{"num_hidden_layers": 15, "hidden_size": 192, "num_attention_heads": 6, "num_key_value_heads": 6, "head_dim": 32, "intermediate_size": 768, "vocab_size": 602, "hidden_act": "tanh_gelu", "norm": "layernorm", "norm_place": "pre", "norm_eps": 1e-06, "positions": "learned", "qk_norm": true, "attn_scale": 0.369, "bias": "all", "tie_word_embeddings": true, "parallel_block": false, "init": "normal", "init_std_qkv": 0.0416, "init_std_o": 0.0517, "init_std_up": 0.0596, "init_std_down": 0.0596, "optimizer": "muon_variant", "learning_rate": 0.00891, "beta1": 0.95, "weight_decay": 0.0, "lr_head": 0.00743, "warmup_steps": 0, "schedule": "wsd", "decay_fraction": 1.0, "decay_shape": "pow", "final_lr_fraction": 0.0, "batch_tokens": 32768, "max_seq_len": 256, "doc_mask": true, "z_loss": 0.0001, "train_tokens": 259100000, "max_steps": 7908, "dataset": "wikipedia_en"}
MLP neurons of a small language model. Each row is named by its layer, matrix (up: input weights) and neuron, and shows model dimensions 80-143. Each number is 200 + 40 x the weight over its row's rms, rounded and kept within 0 to 999.
After each neuron's rows, "fires in" lists the words (lower case) most often at its 100 highest values on Wikipedia text that the model never trained on. A number after a token or word is its count.

L9.up249,221,185,189,245,180,223,191,144,249,226,144,271,125,187,184,196,172,148,246,164,117,222,220,213,226,153,241,202,205,205,141,180,173,153,182,185,240,166,191,142,176,190,191,161,197,131,228,286,198,147,198,219,167,266,233,242,236,196,161,235,163,187,182,213
fires in: "known" 31, "well" 10, "unknown" 5, "soon" 4, "served" 4

L9.up307,211,212,172,218,218,287,236,232,204,162,143,243,284,218,210,195,186,242,245,230,187,203,237,318,283,182,284,183,210,203,129,203,118,242,145,262,217,183,185,200,181,204,218,255,235,167,243,244,227,230,214,253,260,172,168,236,208,213,199,206,210,247,215,170
fires in: "born" 51, "footballer" 10

L9.up508,290,220,143,248,185,214,227,204,174,247,216,163,98,209,202,183,215,235,258,236,187,237,254,160,196,241,176,260,188,188,256,197,153,208,266,209,159,162,220,233,207,208,189,146,212,303,188,217,223,179,219,240,269,140,197,174,124,182,150,244,126,218,196,163
fires in: "in" 32, "not" 16, "some" 6, "of" 5, "proved" 4

L4.up758,129,208,139,220,201,202,210,179,174,160,209,212,213,152,282,123,144,214,238,203,113,189,176,200,179,209,171,242,254,272,209,105,202,154,183,173,165,271,221,202,231,229,183,234,223,167,260,203,235,165,187,201,203,205,262,196,171,139,180,157,173,239,161,219
fires in: "february" 18, "september" 16, "january" 16, "june" 8, "july" 8

L6.up17,301,145,171,150,197,193,250,242,199,242,117,194,247,227,199,243,180,204,285,248,231,155,178,167,156,159,235,213,194,235,252,198,214,218,158,149,253,181,224,195,213,214,220,165,239,191,198,199,209,180,270,180,164,203,230,143,252,176,201,210,212,117,195,154
fires in: "london" 15, "near" 11, "long" 8, "county" 8, "located" 7, "nearly" 6

L4.up474,216,126,210,168,150,213,167,201,178,184,252,218,167,252,251,240,150,176,132,131,248,162,220,209,138,214,205,243,147,160,247,230,153,127,192,183,114,211,258,184,222,159,146,244,151,174,114,192,220,239,283,222,293,240,282,210,214,161,198,237,198,244,261,132
fires in: "including" 24, "between" 22, "of" 19, "include" 8, "included" 7

L3.up611,161,161,171,130,158,167,141,225,225,184,205,206,203,201,190,194,193,165,172,245,142,244,170,180,252,215,204,175,221,318,189,176,174,184,218,155,180,212,167,245,217,271,239,270,240,189,210,263,236,209,194,200,198,229,224,247,179,258,146,170,169,117,222,163
fires in: "as" 15, "according" 14, "due" 9, "way" 6, "coach" 6

L11.up274,238,207,210,229,155,162,247,164,122,200,237,144,173,251,197,206,246,197,199,232,218,244,219,217,133,178,208,210,182,255,191,187,231,254,236,277,177,280,95,167,209,238,251,196,176,176,236,233,185,249,177,214,160,246,225,241,295,251,141,234,135,207,219,225
fires in: "an" 42, "original" 5, "these" 5

L6.up34,214,146,242,229,161,213,197,207,137,243,180,239,210,263,200,273,201,148,220,289,184,132,312,191,168,228,192,255,162,197,221,259,255,204,236,200,117,235,140,193,189,208,170,188,167,173,192,211,233,128,210,189,246,180,227,213,201,135,142,205,203,216,237,167
fires in: "at" 39, "to" 34, "of" 10

L3.up739,173,183,254,170,139,196,230,220,227,190,182,178,225,272,193,242,170,187,185,242,233,194,219,274,274,201,164,177,183,209,187,208,210,178,160,154,150,211,175,250,174,251,229,227,283,235,165,245,237,125,230,250,208,260,234,279,255,172,224,228,241,215,209,196
fires in: "and" 65, "according" 13, "for" 6, "or" 5, "as" 5

L2.up314,134,225,267,239,118,165,216,210,145,216,144,153,262,173,210,241,163,139,209,141,236,185,123,264,170,154,235,151,259,173,175,207,160,251,218,215,188,246,163,229,165,170,152,174,213,236,170,180,230,173,256,262,123,171,229,327,254,230,251,213,143,184,206,180
fires in: "they" 36, "team" 21, "her" 6

L9.up130,172,241,204,218,182,130,244,231,209,188,302,272,150,258,209,183,198,131,189,174,251,254,203,193,168,156,159,174,186,191,209,140,224,176,227,205,221,155,113,153,168,191,178,198,212,205,234,197,163,175,159,230,210,240,211,192,221,144,162,196,185,237,210,244
fires in: "an" 90, "association" 5

L8.up442,173,201,249,230,172,267,246,130,169,125,141,235,239,210,153,214,258,223,219,152,237,191,190,194,253,184,215,199,217,165,228,220,92,181,159,187,181,227,197,211,240,236,236,121,176,235,145,195,211,128,138,253,204,276,229,157,170,239,167,198,148,254,249,221
fires in: "1" 11, "12" 10, "13" 9, "16" 8, "11" 8, "15" 6

L9.up411,199,195,172,238,113,226,229,236,225,189,178,175,211,250,230,175,192,256,263,177,260,207,282,202,277,179,176,261,257,245,173,217,195,183,189,143,177,253,208,248,204,179,263,102,235,237,178,218,106,277,202,238,201,243,206,151,208,214,247,187,227,249,223,135
fires in: "1" 18, "against" 17, "13" 7, "10" 6, "12" 4, "15" 4

L4.up673,227,198,209,221,290,228,252,219,220,146,227,195,132,237,204,119,171,271,122,212,244,162,197,237,143,193,217,221,149,217,188,135,195,152,119,178,235,171,198,153,186,183,277,194,185,235,188,165,239,173,209,202,217,223,149,193,155,225,198,218,244,218,231,178
fires in: "received" 18, "took" 17, "held" 7, "that" 7, "are" 6, "went" 6

L11.up476,205,143,277,207,250,170,162,233,114,202,189,144,201,162,124,253,248,169,157,198,186,190,228,192,243,197,178,268,259,187,248,248,215,239,183,188,215,211,178,220,199,271,271,126,193,197,195,219,241,247,197,202,282,222,296,225,158,184,143,190,232,185,291,256
fires in: "and" 48, "of" 29, "as" 5, "with" 4

L3.up619,228,219,202,249,185,226,221,170,260,219,179,202,195,211,199,239,216,156,164,261,152,202,122,136,176,79,206,137,189,178,273,195,182,165,192,229,209,171,171,184,216,309,207,185,201,198,181,217,220,176,223,196,218,146,210,191,206,152,251,276,231,224,185,205
fires in: "can" 15, "s" 15, "than" 10, "very" 7, "t" 6

L7.up315,179,174,252,176,231,204,156,250,175,226,214,213,186,208,184,186,114,222,104,181,217,158,196,151,150,228,265,280,196,185,233,222,218,250,245,248,204,243,218,171,234,240,177,162,233,225,252,198,146,235,166,198,256,228,224,224,176,273,214,263,185,243,240,220
fires in: "is" 34, "are" 9, "built" 5, "features" 4, "because" 4, "as" 4

L4.up189,178,215,125,190,208,162,222,205,180,199,262,225,194,177,186,168,203,153,205,127,171,148,194,185,138,234,165,198,140,150,217,219,248,181,87,214,188,225,211,207,195,177,154,231,223,165,251,243,174,203,212,233,170,220,139,186,216,189,203,185,187,220,233,192
fires in: "an" 51, "a" 46

L4.up431,193,293,225,204,216,218,228,116,177,163,192,165,165,194,195,255,145,189,199,228,130,214,190,227,180,222,165,256,192,227,217,286,274,287,188,227,190,186,235,243,178,166,245,240,217,138,265,249,185,244,228,200,239,263,214,211,221,236,157,284,209,242,167,166
fires in: "when" 33, "before" 13, "of" 12, "by" 9, "because" 7

L8.up143,160,223,192,176,197,272,218,214,210,125,160,193,267,206,265,240,226,160,185,187,168,278,229,223,208,198,265,258,179,143,244,207,171,197,169,175,282,198,176,170,255,205,234,196,243,189,108,262,185,185,229,166,230,142,189,247,266,218,243,203,160,228,205,220
fires in: "born" 27, "footballer" 23, "basketball" 4, "world" 4

L4.up400,164,157,163,240,145,176,217,171,215,176,208,255,131,217,210,170,130,228,116,151,220,198,216,200,122,203,200,240,236,199,134,182,107,268,164,246,212,211,203,199,148,211,179,180,196,169,218,217,225,258,168,142,176,231,162,180,176,259,190,264,226,228,126,163
fires in: "after" 22, "family" 9, "by" 7, "families" 4, "known" 4, "off" 4

L4.up491,133,185,169,161,245,222,200,150,179,141,166,200,185,209,229,241,233,207,202,196,164,201,181,186,178,114,151,215,184,259,237,141,185,232,168,203,190,191,192,115,144,194,226,211,162,184,212,162,291,184,209,218,171,185,196,185,204,247,172,158,192,169,236,181
fires in: "while" 17, "before" 14, "after" 13, "where" 12, "under" 12, "which" 8

L7.up26,172,184,181,200,193,181,264,264,178,210,233,202,293,224,185,217,190,133,227,278,255,204,233,232,204,176,131,135,250,281,186,189,225,230,195,225,128,270,213,192,199,186,235,184,222,153,228,260,201,172,184,162,232,208,223,148,242,146,177,220,191,217,133,175
fires in: "at" 51, "for" 12, "of" 11, "november" 9, "energy" 4

L4.up507,190,141,138,172,167,181,214,175,174,212,127,265,250,146,221,161,196,198,231,209,183,192,169,229,181,244,172,261,204,169,235,221,217,171,99,186,208,164,159,209,194,184,191,232,148,137,132,183,188,147,199,134,271,205,219,251,152,154,214,227,131,240,172,234
fires in: "october" 24, "january" 24, "new" 14, "july" 9, "candidate" 6

L4.up71,174,159,214,270,147,170,275,156,246,197,217,238,226,219,212,192,236,179,218,231,109,243,205,188,198,224,187,143,144,257,251,225,185,127,177,192,220,258,205,190,178,160,164,212,201,193,221,169,181,281,226,224,237,203,204,232,203,222,192,286,127,158,205,243
fires in: "who" 26, "when" 19, "while" 13, "where" 7, "white" 7, "what" 5

L4.up617,179,210,222,157,282,221,201,123,204,152,184,203,140,194,195,243,211,171,139,172,91,250,153,192,218,82,236,205,219,185,226,213,189,157,272,203,216,111,190,186,117,222,247,227,175,255,222,222,228,223,137,234,185,238,199,157,212,129,204,225,196,192,189,167
fires in: "by" 32, "while" 27, "as" 12, "like" 9, "before" 6

L11.up580,198,174,180,245,179,188,120,219,257,228,218,235,261,207,245,167,192,200,199,231,197,226,162,211,217,165,258,164,260,226,138,220,167,161,240,248,222,244,229,229,253,177,191,191,171,215,245,158,204,137,277,200,190,216,170,255,140,206,211,256,167,172,140,183
fires in: "team" 24, "career" 22, "technologies" 5, "children" 4, "school" 4

L7.up462,190,209,262,207,165,136,253,185,215,181,278,153,195,168,248,170,222,220,222,171,219,107,220,164,218,225,145,221,196,218,188,247,226,225,213,241,240,215,105,203,200,252,245,160,171,211,205,219,175,200,231,191,250,245,171,294,157,217,206,231,175,187,159,238
fires in: "and" 38, "the" 15

L4.up122,233,223,146,245,290,188,195,117,178,251,168,176,229,194,232,129,193,136,200,207,221,172,248,142,218,194,162,197,186,184,260,157,150,220,229,206,201,198,225,156,258,206,201,161,140,173,202,158,255,191,182,168,170,223,191,249,257,186,245,251,240,156,161,209
fires in: "which" 22, "would" 9, "may" 7, "daughter" 6, "can" 6, "t" 6

L8.up57,147,164,157,244,145,179,223,252,203,179,182,137,177,252,201,178,157,237,179,228,219,178,272,193,149,181,247,282,244,273,206,170,142,228,154,178,173,128,255,134,224,217,167,256,207,208,195,198,211,156,86,188,259,205,211,191,180,183,203,134,215,209,211,210
fires in: "after" 27, "into" 14, "over" 9, "off" 6, "above" 5, "available" 4

L6.up214,167,233,225,208,208,237,157,252,210,172,216,118,157,235,221,186,202,200,115,256,225,261,214,207,142,175,169,175,141,195,191,183,204,186,235,157,240,181,204,227,262,138,172,154,225,168,221,189,118,215,141,202,211,243,185,198,93,191,148,295,188,260,196,165
fires in: "as" 61, "because" 11, "that" 10, "if" 7

L3.up432,171,198,211,250,218,171,264,191,226,184,187,227,176,156,248,211,178,168,187,172,218,185,178,253,125,216,135,233,204,207,135,235,157,102,182,197,211,199,181,237,206,258,159,188,177,180,282,229,296,236,279,198,218,252,204,201,231,286,187,231,160,204,164,180
fires in: "a" 99

L7.up154,212,182,300,162,220,205,198,188,196,233,261,181,209,203,203,75,210,230,156,178,184,210,235,172,189,169,205,213,223,211,175,174,246,214,225,193,212,164,201,186,191,135,215,257,197,287,163,287,242,104,221,242,197,220,268,155,294,173,160,196,258,171,216,165
fires in: "an" 26, "received" 11, "took" 6, "occurred" 5, "required" 4, "become" 4

L3.up122,171,245,183,253,181,238,241,210,184,204,211,255,195,195,164,161,200,224,182,213,191,220,130,200,190,146,262,192,199,211,160,257,202,214,203,175,310,260,138,276,148,260,156,240,204,288,114,226,167,222,181,225,189,169,251,198,158,111,135,251,172,220,275,114
fires in: "like" 11, "both" 10, "by" 9, "william" 7, "chief" 7, "charlie" 6

L4.up367,174,266,150,270,198,157,239,173,188,145,179,232,200,238,202,157,194,176,272,199,157,146,212,195,157,228,186,215,237,234,157,212,187,162,174,256,225,195,154,206,206,225,152,139,157,178,235,245,174,236,238,63,152,161,215,220,239,241,210,245,225,168,198,215
fires in: "the" 54, "a" 17, "an" 6

L3.up718,162,193,282,201,227,157,164,225,231,216,211,187,227,197,250,202,244,212,137,194,196,164,236,208,185,226,149,217,214,204,251,211,234,226,177,136,239,248,206,206,235,193,256,228,237,164,236,152,186,313,154,214,208,188,264,167,169,204,186,188,244,220,218,194
fires in: "as" 19, "main" 14, "each" 13, "because" 11, "reached" 4, "remained" 4

L9.up192,173,152,196,231,185,232,222,235,233,254,224,262,179,184,238,236,148,234,220,205,236,287,171,169,221,217,206,194,187,280,218,177,263,129,260,231,216,230,193,232,276,244,169,203,225,245,214,143,184,174,187,258,179,265,239,183,147,280,197,257,155,205,213,126
fires in: "when" 21, "while" 12, "built" 10, "who" 8, "however" 8, "building" 7